config.toml
vocab_size = 8192
norm = "layernorm"
bias = "all"
parallel_block = false
init_std_up = 0.0282
optimizer = "adamw"
beta1 = 0.9
beta2 = 0.95
weight_decay = 0.17
grad_clip = 2.0
schedule = "wsd"
decay_fraction = 0.739
decay_shape = "sqrt"
doc_mask = true
MLP neurons of a small language model. Each row is named by its layer, matrix (down: output weights) and neuron, and shows model dimensions 160-255. Each number is 200 + 20 x the weight over its row's rms, rounded and kept within 0 to 999.
A block is one neuron, or neurons of one layer that tend to fire together. After each block is what it responds to, as a language model described it from the Wikipedia text at the highest values.

L4.down54,166,205,163,209,204,181,176,211,226,218,206,223,213,191,224,123,196,199,176,196,204,189,202,156,197,192,185,211,213,206,187,221,206,194,198,203,255,220,202,194,209,209,207,193,233,202,185,219,167,174,221,192,202,170,200,198,202,188,164,190,178,176,214,162,240,198,219,200,186,179,231,180,193,174,231,181,177,167,201,207,181,209,179,190,194,220,199,219,186,213,212,225,198,228,217,199
L4.down239,216,187,212,219,181,201,225,174,226,215,202,199,176,197,216,235,192,172,212,171,214,188,227,198,195,197,168,197,191,184,177,217,218,184,170,202,174,180,214,164,217,199,183,199,242,202,223,212,195,203,203,194,221,222,202,236,175,208,200,155,178,177,181,204,143,235,173,200,194,198,168,219,223,184,232,180,231,188,209,201,192,217,228,214,200,210,191,202,189,195,196,234,219,212,211,200
L4.down291,178,222,192,210,175,192,243,203,236,180,177,209,170,215,189,205,192,194,174,172,207,219,196,241,194,214,175,198,200,200,162,171,217,223,180,211,199,213,184,190,224,186,207,175,206,202,205,223,200,192,220,206,162,201,207,199,201,219,197,188,184,180,205,209,168,189,210,208,227,197,225,175,188,169,184,200,147,190,211,166,191,199,214,191,188,188,227,245,214,190,208,197,170,201,209,182
L4.down441,200,203,224,229,177,192,234,187,201,193,196,208,178,206,179,176,171,192,201,165,188,165,199,227,218,223,186,209,195,176,202,171,259,182,152,174,194,179,191,205,190,192,207,208,185,200,169,170,203,179,204,231,143,213,215,178,191,169,190,191,214,207,219,176,194,195,178,193,212,191,204,210,168,181,210,211,199,203,200,206,192,223,203,225,189,185,198,213,195,204,192,203,202,175,227,198
L4.down996,195,204,218,191,202,193,185,189,181,189,182,188,219,175,192,168,221,207,190,184,205,216,201,213,161,211,171,209,179,176,212,192,201,218,187,200,213,217,207,255,182,147,175,182,209,179,180,207,217,172,216,206,175,202,234,204,190,183,217,197,231,201,208,186,189,236,194,205,191,217,202,198,197,200,214,218,154,177,187,149,199,215,196,169,221,230,205,230,197,240,219,222,225,190,213,200
L4.down1127,209,218,212,203,215,201,222,162,190,194,217,192,181,238,230,204,193,171,165,213,212,197,186,195,221,168,226,178,219,185,199,223,185,185,244,212,170,226,185,172,213,222,227,163,220,197,215,201,197,190,206,209,217,200,182,181,221,192,216,231,207,180,202,198,204,183,197,212,231,197,191,199,191,198,195,208,164,203,189,193,203,166,214,198,170,186,239,223,180,158,208,186,152,211,230,170
L4.down1138,199,212,208,209,191,175,234,214,201,160,190,173,175,197,192,240,164,167,155,178,185,170,214,175,191,183,179,214,200,223,159,181,192,204,184,195,201,224,231,203,202,210,191,210,203,188,195,179,189,236,189,197,191,211,244,230,179,204,194,209,205,206,196,164,193,220,170,222,205,183,188,213,191,211,210,209,219,180,199,146,182,187,205,184,209,203,210,201,216,165,198,235,196,233,254,201
L4.down1238,193,212,170,176,168,212,240,217,189,195,163,199,211,179,199,191,228,181,143,189,210,197,180,230,167,220,162,178,190,181,205,179,194,216,198,242,223,229,190,219,194,184,190,165,213,202,191,212,196,165,197,213,182,183,170,162,206,201,206,228,193,175,185,218,179,189,220,230,229,189,208,181,217,176,213,202,151,194,212,197,221,210,229,188,173,210,260,235,184,188,220,170,203,180,194,206
Newline tokens right after a wikitext table row ending in a pipe or after a section heading like ==Career== or ===Second leg===.

L2.down522,192,181,211,220,197,181,202,192,237,198,214,191,228,219,223,209,181,201,229,198,203,216,190,185,212,188,206,249,198,212,157,213,218,198,167,187,168,207,220,174,186,188,204,199,181,215,222,221,184,178,215,213,238,200,180,208,222,207,190,171,227,217,220,227,202,166,215,225,209,208,183,205,208,166,215,219,211,210,251,200,189,180,158,183,249,197,182,220,185,187,207,195,184,203,186,207
L2.down717,201,175,184,233,212,247,187,192,172,169,193,203,187,186,192,209,225,171,168,164,246,190,248,195,202,186,188,211,232,219,200,155,210,232,167,194,200,206,203,188,207,187,186,192,206,203,190,204,215,215,178,218,189,219,202,224,206,255,189,200,196,191,185,193,176,204,209,186,236,222,205,189,209,174,208,211,196,199,207,210,203,178,221,207,198,217,225,207,193,233,197,168,218,190,191,220
L2.down732,195,174,177,244,206,220,178,181,213,169,176,213,209,176,196,203,219,163,169,178,204,198,219,216,178,205,186,202,209,185,210,171,175,230,191,216,194,213,209,186,176,207,225,240,213,216,205,216,237,218,195,210,150,218,189,200,199,237,186,170,181,196,173,197,176,212,212,157,207,190,210,215,215,147,184,181,172,201,203,201,188,202,230,226,200,201,221,213,196,236,237,200,231,163,185,187
L2.down808,198,158,212,225,195,204,171,203,202,182,212,159,190,162,196,226,200,182,183,213,235,204,238,203,182,164,204,201,233,216,171,186,214,223,207,212,161,192,203,200,175,173,201,203,199,216,200,213,201,223,170,203,192,189,203,186,199,205,183,191,212,210,206,236,201,218,241,196,202,225,200,200,203,174,186,210,190,226,241,171,167,193,203,215,219,189,212,248,196,216,225,219,195,205,209,201
L2.down904,207,170,241,214,205,193,189,188,190,220,227,164,218,193,211,213,183,183,222,204,208,204,200,181,208,204,193,217,228,222,187,204,201,218,201,194,205,191,207,204,194,169,200,234,184,234,222,222,169,225,179,229,216,246,201,201,198,200,205,193,228,177,219,203,205,192,218,192,225,227,224,206,195,195,217,210,212,223,252,208,194,194,194,203,253,206,198,215,172,207,197,219,208,195,210,208
L2.down1082,195,200,176,227,215,202,180,192,179,203,204,179,206,181,180,227,216,182,174,201,218,217,225,217,172,192,187,183,201,211,167,158,182,201,238,205,206,208,212,201,197,198,181,203,196,202,195,255,235,235,209,207,203,198,198,229,215,232,201,163,192,202,233,201,209,216,200,196,221,179,184,182,208,182,187,229,210,212,223,172,163,187,202,231,215,194,220,229,206,238,205,218,197,216,223,213
L2.down1204,221,201,176,245,184,230,210,184,164,205,191,184,181,153,203,247,231,167,158,188,223,217,238,213,194,166,210,219,239,203,213,172,188,217,178,195,209,203,225,218,197,193,206,216,192,252,207,174,226,207,215,230,191,223,169,181,196,241,179,200,194,209,173,197,195,218,217,189,284,220,215,208,226,215,235,220,217,193,204,228,198,200,217,171,207,205,246,221,186,226,166,181,171,207,203,212
L2.down1497,234,178,211,208,183,211,224,173,200,199,185,201,192,190,201,198,180,183,185,206,214,211,194,201,243,188,232,215,250,227,190,201,205,166,231,197,185,211,196,174,207,201,225,191,207,223,235,226,192,203,174,185,201,195,197,201,195,182,222,201,214,219,197,228,229,237,220,211,214,221,205,218,211,149,181,203,204,184,220,204,166,220,171,196,186,192,202,227,188,208,198,189,221,194,203,193
Newline tokens ending rows or items in tables, bulleted infobox lists and headings, e.g. after a "Following station |" cell or "Country: Canada"; weaker on sentence-final periods.

L5.down78,219,213,249,200,205,199,206,192,216,170,215,230,213,190,223,229,193,180,203,192,196,179,188,192,192,185,196,227,204,183,224,217,226,189,206,211,207,179,206,182,223,183,179,232,229,189,190,200,172,201,165,169,203,228,228,202,223,221,193,209,198,171,194,204,164,158,175,174,192,168,162,199,225,189,235,192,237,177,165,214,204,217,208,184,186,198,205,220,199,149,192,179,212,229,215,219
Word pieces inside multi-word names after a year or "the", mostly sports competitions: U(23), Summer (Paralympics), Men's, World (Series), UK (Albums Chart).

L2.down130,233,188,197,173,202,219,190,177,188,157,172,221,161,210,189,212,233,153,179,155,250,171,212,187,188,163,179,207,243,216,195,161,217,212,190,201,185,215,187,218,181,177,197,186,216,210,190,210,234,222,181,215,185,219,186,224,164,244,227,189,190,225,200,183,206,186,195,198,209,201,178,194,179,177,214,212,185,191,197,197,234,169,230,190,191,230,199,209,207,228,182,171,235,226,214,206
L2.down220,256,185,198,186,190,225,206,169,188,165,206,180,207,220,172,166,179,200,252,173,201,201,218,219,227,217,234,223,215,212,207,204,195,223,211,210,201,245,191,162,202,198,232,213,186,214,214,200,205,203,212,230,210,223,176,194,242,176,218,208,188,198,199,165,172,190,188,183,229,188,198,233,150,202,191,207,207,198,217,176,166,190,187,215,191,206,230,211,186,191,186,171,247,222,206,192
L2.down413,216,211,224,224,230,242,237,208,154,217,176,181,197,251,190,198,191,182,237,220,216,239,207,185,226,164,214,205,175,209,246,171,205,189,210,196,211,212,177,233,199,209,210,230,190,187,188,180,195,203,200,199,158,201,200,159,209,212,235,193,210,189,161,209,206,190,206,191,191,229,188,177,150,217,185,198,210,178,193,230,208,202,174,182,186,206,246,206,192,197,195,143,210,169,178,214
L2.down422,257,233,192,211,202,237,213,179,203,179,212,189,224,187,205,192,201,164,197,206,227,177,187,207,218,206,214,214,208,204,219,214,213,179,244,239,205,247,182,184,207,214,222,208,201,194,188,170,216,195,216,222,194,205,181,146,235,198,209,196,223,201,177,220,191,253,208,165,198,149,175,207,156,201,180,243,210,178,208,171,176,209,194,219,202,220,221,208,192,212,186,164,201,212,187,195
L2.down445,230,203,186,188,189,203,193,226,192,194,230,224,211,203,183,191,225,213,218,179,214,213,210,206,196,236,199,218,180,206,188,220,178,213,206,235,213,218,176,153,196,204,222,203,205,188,201,206,217,191,202,201,195,218,163,219,183,181,191,197,216,218,218,197,219,177,190,223,199,168,186,184,182,234,189,194,234,201,230,177,191,192,179,171,208,217,194,212,203,214,184,186,245,214,200,207
L2.down498,207,162,169,197,216,200,235,210,172,188,210,217,213,202,196,196,208,183,205,208,192,175,203,190,223,170,207,190,216,257,179,184,191,239,199,208,200,170,185,189,191,200,193,186,185,178,229,210,193,164,199,200,192,209,180,196,184,202,243,178,211,208,184,194,190,222,198,188,181,172,171,208,180,228,186,233,234,182,214,210,175,194,193,166,185,216,182,227,208,236,223,234,232,198,217,193
L2.down888,169,208,197,179,208,202,188,190,206,162,223,192,215,236,187,231,240,200,211,196,218,216,217,213,213,200,213,214,209,203,197,180,225,263,213,191,192,212,188,195,184,188,195,195,204,181,231,198,199,200,249,211,199,237,214,211,179,183,192,175,237,233,182,208,189,196,197,188,200,168,192,182,182,168,185,232,169,196,227,169,172,192,205,180,217,187,218,211,202,250,199,192,205,204,231,214
L2.down988,184,204,201,188,212,184,178,231,173,222,180,198,225,179,209,219,214,217,215,213,179,202,200,205,239,176,225,204,247,212,243,240,213,198,208,181,215,216,195,243,185,194,179,216,198,204,207,214,178,228,194,188,198,215,202,216,180,201,197,206,155,226,196,204,170,197,215,203,223,236,173,172,188,189,213,170,218,209,210,166,196,181,210,182,223,192,188,188,197,223,202,214,216,198,204,176
Paragraph breaks ending infobox lists right before a new "= Title =" article, plus table-row pipes and first tokens after section headings.

L2.down20,202,198,209,167,196,197,202,170,185,218,224,190,250,200,200,201,231,219,220,200,160,179,214,200,229,191,187,172,185,174,197,236,221,184,205,220,199,199,142,184,200,206,203,230,201,224,193,213,236,208,203,207,171,190,200,219,194,160,225,218,208,238,176,185,181,196,195,210,168,200,163,242,194,187,200,221,185,174,215,194,198,176,198,236,173,191,196,190,189,220,233,206,251,197,203,197
L2.down230,198,176,234,200,144,227,175,134,187,181,220,219,223,213,197,206,200,219,195,170,196,200,206,219,158,227,185,174,199,175,205,223,178,226,201,194,204,252,194,178,184,192,205,232,210,193,183,212,211,220,221,219,208,184,202,210,184,177,217,203,205,179,202,193,217,207,195,209,191,217,199,248,187,190,192,196,203,211,207,211,212,196,209,189,212,233,210,201,189,202,216,207,198,216,186,208
L2.down275,199,187,223,190,200,218,217,204,220,189,236,212,218,207,181,197,233,189,216,216,207,225,204,203,201,204,231,198,239,185,194,194,219,204,184,168,216,181,199,180,159,199,209,168,213,215,203,209,190,187,208,216,210,200,187,179,174,221,216,184,188,178,176,202,231,182,214,245,205,171,165,188,204,190,189,239,218,195,213,202,206,207,231,224,197,181,207,159,185,215,215,187,204,179,206,239
L2.down286,224,219,229,205,218,203,215,195,157,211,211,231,216,162,207,213,226,211,234,192,171,228,197,222,202,186,189,202,226,199,191,205,215,267,162,201,194,167,256,238,233,184,173,189,195,204,215,187,193,229,230,205,183,177,171,202,206,199,229,190,201,244,197,216,190,168,234,190,174,228,198,223,195,174,208,188,235,191,192,235,213,175,190,185,166,182,226,192,202,209,208,200,233,178,208,210
L2.down575,163,200,157,186,199,225,179,202,200,230,205,185,218,207,201,204,198,232,164,223,221,264,223,223,171,209,228,214,198,188,168,212,198,172,188,227,225,188,185,145,189,192,179,180,209,191,214,213,186,191,198,186,206,180,216,251,218,198,164,185,214,176,180,206,204,223,211,256,236,179,186,224,189,203,204,206,179,193,194,219,218,194,220,193,200,189,233,208,196,238,196,203,180,217,241,199
L2.down898,183,178,217,198,175,172,210,186,242,188,204,211,193,204,197,209,222,190,237,245,202,180,178,208,235,198,210,198,179,217,172,206,172,199,225,185,217,187,192,206,188,189,177,179,202,200,245,218,195,217,207,193,162,185,210,199,201,185,197,223,221,167,209,193,170,213,213,216,166,186,195,196,197,240,224,239,149,197,186,165,164,247,134,203,199,201,178,218,207,243,219,197,206,174,214,204
L2.down1059,202,176,206,215,188,198,232,195,216,185,181,232,219,159,208,180,201,189,210,205,137,225,192,218,210,184,216,189,180,169,212,194,210,182,183,184,205,206,158,193,200,206,201,185,250,214,211,197,186,199,203,177,183,173,153,235,201,187,207,207,209,206,192,199,186,186,197,228,181,204,204,204,182,232,159,193,213,156,197,202,218,214,231,203,191,224,210,176,215,233,249,223,204,187,216,197
L2.down1380,155,183,220,222,178,214,204,249,181,209,181,212,194,149,215,205,188,190,154,178,180,216,182,228,197,160,238,212,173,198,197,171,172,192,192,163,212,212,186,201,218,199,184,194,205,194,211,200,179,186,223,199,170,204,184,219,212,206,180,211,170,201,189,199,190,184,190,217,214,191,229,177,169,172,160,220,228,196,217,214,191,195,242,222,203,224,216,194,208,200,183,204,204,195,226,199
Opening fragments of longer words split into pieces, mostly Latinate prefixes such as comp, pro, con, sub and pres, in expository prose.

L4.down271,199,178,226,236,206,198,214,210,206,187,208,229,214,183,200,216,199,205,223,191,186,215,164,193,209,194,222,238,182,183,224,207,158,209,211,243,228,209,181,173,219,211,192,169,224,207,192,175,245,181,208,219,196,193,188,159,203,213,190,157,218,194,200,226,217,210,187,187,183,206,182,176,213,177,189,198,187,175,226,197,212,218,190,216,212,205,166,220,189,203,184,249,192,199,168,170
L4.down476,218,170,244,186,177,221,198,186,200,183,252,204,201,251,209,186,233,188,178,232,192,193,197,199,200,198,211,208,180,212,176,193,213,191,188,202,193,235,198,157,209,196,187,246,204,205,206,183,201,228,213,177,236,217,148,200,226,193,196,198,269,198,184,180,170,178,201,196,186,203,207,186,181,228,203,201,234,183,200,193,220,173,179,194,222,234,209,231,198,228,216,236,188,138,179,212
L4.down531,177,154,182,185,197,196,233,208,198,181,213,200,222,228,204,196,213,205,170,205,180,229,229,189,260,206,201,199,231,176,221,199,207,204,210,198,197,189,185,191,227,209,180,220,227,175,232,169,153,215,185,193,181,189,213,214,190,193,156,184,180,211,209,205,165,200,202,150,185,188,172,188,197,196,197,222,195,212,176,171,225,209,173,236,212,207,222,234,203,184,179,209,171,214,235,200
L4.down702,175,174,223,198,195,218,203,202,204,212,228,201,240,186,183,219,216,220,218,174,154,216,202,201,186,190,210,219,205,187,211,184,217,177,207,190,196,200,161,209,206,226,196,171,182,214,186,203,212,208,228,200,246,183,230,185,165,172,194,207,213,210,190,169,198,235,197,187,185,209,197,226,185,220,193,218,170,177,204,190,187,188,171,211,229,192,185,195,195,186,201,219,193,197,208,158
L4.down709,209,196,132,175,233,203,202,186,196,223,215,242,192,177,176,192,168,194,187,218,186,213,216,181,182,180,172,208,224,190,210,242,223,207,207,240,191,207,207,204,217,190,205,172,215,199,188,180,206,172,207,218,235,201,155,219,159,206,221,172,172,186,224,173,213,210,206,188,218,214,202,195,194,165,215,219,186,184,202,201,200,210,186,202,222,201,182,182,214,196,221,229,155,217,204,159
L4.down805,192,166,189,168,191,231,200,228,210,178,175,194,185,204,208,195,190,210,210,183,220,213,181,213,193,235,205,214,181,199,196,180,193,206,189,213,206,221,228,196,204,203,191,204,170,203,200,173,223,202,217,206,200,203,182,213,165,188,189,170,203,205,181,233,173,225,228,228,218,201,202,225,222,209,195,184,189,158,189,206,173,167,159,179,174,167,199,206,228,208,198,218,205,196,205,193
L4.down1194,153,206,209,206,186,210,168,133,201,162,184,190,191,171,179,165,181,234,232,150,189,218,228,216,212,223,205,181,191,206,201,203,199,205,157,201,214,218,219,189,209,200,186,230,198,249,242,215,166,206,213,194,197,222,214,211,211,221,231,213,183,212,190,215,172,210,183,217,248,209,213,168,215,252,210,178,190,185,225,209,185,195,217,214,195,175,170,208,207,197,209,219,176,200,188,197
L4.down1220,215,182,195,200,186,239,205,242,205,181,227,208,171,188,207,215,208,230,198,194,211,227,210,212,186,150,206,215,181,203,213,187,208,163,203,201,222,208,199,188,204,218,194,220,189,187,205,221,210,183,210,230,209,183,209,217,187,200,214,194,228,189,171,213,188,191,217,239,227,191,203,232,203,193,212,204,216,162,211,217,189,216,174,208,196,195,191,219,201,183,206,224,176,234,224,172
Opening word-piece fragments of longer words split into several tokens, especially Latin-like prefixes: pre(meditated), comp(liance), un(like), re(ctum), Ex(ploitation).

L2.down27,212,148,174,178,220,229,215,140,213,173,223,209,213,196,190,152,215,220,203,200,188,176,200,221,210,208,234,193,224,176,200,189,202,185,176,211,213,190,202,221,200,178,178,190,215,183,218,198,208,178,152,224,167,233,231,169,196,196,193,197,195,207,197,192,197,175,202,205,205,169,205,166,193,206,226,202,181,221,203,210,213,196,211,212,205,253,196,204,177,224,186,208,203,155,198,176
L2.down31,214,221,186,192,192,159,218,228,239,179,183,218,186,260,216,215,213,187,163,203,169,220,202,190,199,142,204,204,215,206,229,219,215,198,196,171,195,229,198,228,196,195,213,187,216,188,209,205,197,207,210,181,170,210,208,165,219,210,256,187,166,202,225,205,223,212,208,167,205,177,214,176,205,219,198,190,241,210,196,220,239,202,220,181,183,207,207,187,200,179,223,155,213,195,214,195
L2.down65,187,172,226,148,183,238,219,174,201,209,190,221,220,193,182,233,223,183,214,186,193,156,175,182,175,182,174,195,193,190,186,158,188,226,208,237,224,198,202,171,186,208,192,230,231,215,204,193,237,203,209,214,217,239,191,178,175,180,168,202,172,197,169,142,228,168,207,233,182,233,220,235,170,208,162,188,232,191,183,196,196,174,193,211,209,200,240,233,216,199,198,207,192,202,216,189
L2.down354,198,200,189,201,207,177,193,206,176,185,193,206,205,255,182,198,242,228,238,173,171,171,201,185,191,246,208,188,192,212,205,219,214,214,159,213,204,183,161,148,200,190,213,212,209,217,203,201,220,187,189,182,238,229,195,182,233,211,233,201,203,189,193,171,197,176,197,239,164,215,236,189,208,207,193,170,208,183,201,200,200,144,168,186,216,238,180,226,195,195,234,158,173,206,209,180
L2.down355,204,219,205,214,211,209,195,162,225,196,217,158,208,201,210,210,171,206,203,184,174,214,250,223,224,201,212,212,212,187,221,198,210,206,213,214,210,189,218,213,226,219,206,207,168,199,184,190,166,195,178,235,197,225,218,198,201,176,194,197,205,228,188,206,169,208,207,230,162,244,210,172,181,178,213,163,180,199,206,179,205,165,206,190,191,188,176,174,199,206,193,161,198,211,191,229
L2.down846,200,196,204,164,200,217,177,181,213,211,189,225,176,181,155,175,235,174,202,182,188,191,213,180,195,233,188,193,219,205,189,182,197,236,196,210,225,197,161,220,207,168,197,210,216,200,210,212,229,203,210,196,196,234,179,188,201,211,197,174,147,178,199,182,182,189,200,212,226,184,189,207,192,225,217,189,214,221,201,195,194,175,220,234,200,213,174,184,207,212,199,148,202,169,202,220
L2.down945,218,173,227,202,195,202,234,184,208,208,194,198,211,203,170,229,213,219,193,206,220,168,165,208,203,231,232,208,169,215,212,178,206,202,218,216,219,192,193,197,209,202,188,212,208,202,224,190,186,182,198,212,209,224,175,179,207,227,226,162,214,210,199,222,196,203,173,164,175,197,182,182,192,201,198,193,214,190,205,207,184,214,181,215,174,240,204,231,222,191,193,224,211,165,177,183
L2.down1342,172,174,185,202,210,243,191,170,236,197,192,191,209,179,171,192,218,159,174,204,184,177,202,200,219,223,175,200,164,216,175,152,222,205,204,225,210,141,193,204,148,184,157,230,192,190,202,181,222,182,185,189,172,189,195,176,234,206,199,190,242,191,218,159,216,206,197,229,241,209,177,181,201,162,217,204,208,209,200,209,206,185,204,203,190,205,183,205,188,195,215,221,180,143,191,233
Words in sports results tables and headings, chiefly the Team column after Pos, plus Men's, Goals, Cup and competition or event names.

L5.down51,209,230,194,192,218,189,241,220,181,227,203,207,167,177,250,187,196,176,206,168,184,222,182,218,224,198,266,188,168,189,217,225,172,196,208,207,195,191,215,191,226,177,184,224,191,163,225,185,189,218,213,206,190,203,177,195,224,204,206,238,190,208,198,221,178,183,165,183,186,173,246,192,136,228,169,213,212,202,224,203,220,198,186,208,189,192,203,220,228,243,199,223,214,185,207,200
The first piece of a multi-token word, especially pro (Produced, prohibited, problems), plus ro, dis, un, comp, after newlines, hyphens or spaces.

L5.down322,206,180,232,229,187,206,191,204,212,206,177,211,168,200,170,211,209,190,171,233,217,177,214,187,182,207,172,213,216,194,207,187,233,213,226,233,196,230,205,220,198,209,207,225,214,237,195,196,210,195,210,193,202,200,169,174,207,217,183,208,194,215,200,193,211,221,212,198,252,187,184,208,192,214,208,211,225,173,207,200,208,195,205,185,194,175,220,220,167,180,170,193,193,237,201,226
Line breaks closing a list, table row or infobox block, just before a new heading or article, e.g. after stats links or table rows.

L4.down19,189,177,200,212,214,183,222,200,238,155,193,182,211,192,197,158,195,220,186,162,189,176,229,169,213,157,220,175,191,178,218,180,197,221,198,210,195,211,217,217,242,159,202,201,185,220,236,185,243,215,201,220,204,212,208,217,212,193,195,201,192,212,210,170,184,210,189,234,212,219,225,194,191,225,224,167,205,182,203,158,193,165,189,205,198,204,191,179,159,217,186,214,209,220,182,204
L4.down161,196,197,219,189,206,235,202,209,190,166,194,202,165,193,185,219,219,196,194,220,199,203,193,159,162,168,223,201,214,192,185,196,214,219,227,205,202,217,196,184,169,186,225,210,204,184,196,194,205,233,163,173,218,204,201,202,184,169,164,223,210,176,180,180,176,197,202,211,250,194,194,214,180,222,213,211,206,213,178,190,201,195,219,164,187,210,227,184,214,201,207,222,206,189,218,218
L4.down330,195,198,227,155,193,230,173,198,182,188,198,192,195,202,207,230,262,213,166,191,226,172,198,186,184,155,230,199,196,183,206,202,185,197,223,210,173,221,196,175,207,196,225,214,205,172,191,204,228,211,173,200,190,188,216,198,175,211,201,208,228,209,188,196,191,185,191,200,182,185,184,214,183,192,217,205,211,210,180,204,234,183,200,195,147,197,191,191,184,215,196,226,203,217,213,180
L4.down477,253,188,198,204,178,205,184,198,206,209,196,197,179,184,201,223,216,222,223,222,203,209,211,186,227,244,196,198,183,185,209,210,159,172,204,217,190,189,240,203,192,198,169,189,202,184,207,203,199,205,172,205,177,204,186,213,253,181,240,200,168,185,231,201,192,249,213,205,178,150,191,199,208,201,246,207,246,186,188,177,191,216,197,174,170,180,200,211,223,221,214,191,198,226,218,185
L4.down747,232,176,218,205,207,196,224,199,187,231,207,181,210,187,186,231,175,208,216,232,208,243,166,193,227,181,207,218,203,209,171,207,179,220,241,228,216,207,168,194,204,184,182,187,157,175,199,193,197,191,203,226,186,192,168,183,217,190,222,231,213,197,202,214,187,206,204,165,232,168,202,231,143,184,174,232,227,197,230,179,230,199,199,220,203,232,209,210,195,202,167,200,179,205,212,185
L4.down790,198,189,198,184,166,213,197,204,197,172,203,167,207,227,224,212,207,213,191,210,214,215,224,185,209,199,257,209,197,190,207,180,175,197,219,205,171,216,197,192,205,202,237,223,197,204,213,175,206,205,210,165,209,172,200,220,191,184,207,203,199,203,142,203,201,197,210,215,208,174,178,215,201,193,194,185,232,204,194,212,201,221,178,205,200,207,179,178,175,201,196,203,170,218,220,187
L4.down1006,206,179,210,188,179,236,177,185,192,175,168,230,196,201,208,235,242,203,194,211,202,197,209,172,196,175,207,184,213,190,204,190,197,195,216,214,187,207,220,187,180,211,215,206,209,161,183,204,225,233,184,168,204,173,206,193,192,202,192,207,204,198,172,210,194,178,182,219,215,209,202,198,200,224,189,156,224,194,181,204,241,191,184,167,189,209,188,201,193,192,189,263,197,230,235,232
L4.down1215,196,188,225,154,208,226,172,168,195,206,206,183,220,203,198,206,245,220,180,218,250,177,209,150,179,180,194,204,207,175,243,184,198,223,217,236,205,219,228,182,181,162,177,203,198,191,191,191,200,201,158,187,233,191,222,224,169,203,201,203,227,201,166,213,197,167,165,185,192,194,196,193,191,188,209,180,205,197,187,195,186,201,208,201,214,189,193,179,175,211,196,222,209,208,219,206
Line breaks and separators ending entries in infobox or table lists, just before the next field such as "- Language:", "- Spouse:", "| End |", plus list commas and colons.

L4.down347,195,164,245,262,215,229,184,219,201,153,175,234,206,206,200,181,201,172,150,193,198,206,188,223,246,205,198,207,230,217,207,212,196,189,202,185,200,176,208,199,235,212,205,190,184,194,209,200,195,197,232,214,208,180,219,176,235,141,217,235,202,202,177,210,192,188,212,245,170,188,169,193,177,206,187,187,214,197,225,211,177,191,201,190,208,192,223,196,196,217,182,165,161,229,186,192
L4.down481,224,212,197,226,219,226,212,207,202,171,189,188,181,182,233,165,215,166,176,196,198,249,210,205,193,156,221,212,183,202,232,162,209,244,187,206,190,166,193,190,241,219,232,177,222,212,229,156,185,165,221,186,186,215,239,196,207,212,196,226,178,174,230,208,183,172,194,202,187,202,229,196,212,213,186,207,218,207,226,200,201,216,206,215,192,196,212,185,212,199,218,210,197,201,228,222
L4.down717,177,199,219,255,224,231,215,204,194,220,173,184,160,198,217,154,211,205,181,178,207,193,184,206,194,213,183,181,216,234,206,175,165,197,208,224,199,208,212,181,225,204,218,199,211,179,179,190,205,188,221,177,240,176,199,190,201,182,240,185,193,197,200,216,164,186,225,217,198,207,198,191,170,185,214,196,210,172,181,190,201,201,212,223,192,179,175,213,182,209,191,176,171,207,206,218
L4.down755,179,219,224,214,182,218,180,214,174,172,169,191,213,201,211,167,228,188,194,186,240,202,214,185,223,218,196,187,204,243,213,199,183,191,170,212,193,226,214,194,186,199,185,215,202,190,192,188,202,173,215,214,232,212,230,184,231,189,211,203,208,152,224,184,173,190,200,219,243,171,201,176,172,192,195,197,219,175,216,173,204,220,193,195,207,239,214,212,187,193,213,175,142,169,184,198
L4.down820,176,208,206,206,192,201,207,241,215,175,197,186,222,169,174,219,259,209,196,222,185,204,211,231,206,224,171,196,214,238,229,233,163,212,192,169,200,183,194,207,222,194,215,206,182,202,215,220,186,246,208,219,187,157,208,219,195,191,190,230,210,229,185,209,206,201,176,205,199,189,190,202,226,225,208,172,225,175,201,185,203,206,202,241,235,206,215,166,208,210,179,173,225,190,179,221
L4.down925,170,219,195,213,198,220,212,236,191,197,181,170,182,211,192,210,171,182,172,183,166,180,219,251,166,215,193,221,184,191,166,197,232,225,191,207,191,200,237,197,165,203,204,195,201,191,197,204,226,214,191,183,175,198,217,216,205,216,209,190,199,212,195,197,158,203,205,186,185,213,190,194,155,189,208,193,185,210,198,167,211,189,199,236,196,181,222,210,201,171,196,209,204,194,179,215
L4.down1038,214,206,172,225,190,191,168,212,210,210,192,189,235,244,168,224,235,188,234,214,242,230,224,203,188,234,207,235,198,244,189,183,183,156,168,205,194,234,227,178,200,168,175,199,231,190,198,191,201,156,235,181,212,202,204,182,218,249,212,209,240,213,197,238,187,219,168,212,222,180,182,193,188,191,224,200,171,177,211,192,202,204,219,173,187,204,200,220,192,202,179,188,210,197,202,163
L4.down1226,205,195,174,224,194,134,196,224,216,168,188,194,207,234,218,176,214,180,160,196,205,180,191,183,233,206,195,232,189,206,216,194,184,204,215,183,206,216,185,201,204,198,178,189,219,191,235,205,164,209,231,218,214,207,217,210,206,183,223,202,198,208,193,157,181,185,193,208,188,193,191,199,201,177,215,176,217,187,201,204,198,191,200,220,205,191,211,182,251,207,223,182,228,239,193,195
Column-name cells in the header row of markdown tables, strongest on Pld after Pos | Team in league tables; also Party, Date, Role, Votes, and section headings like International career.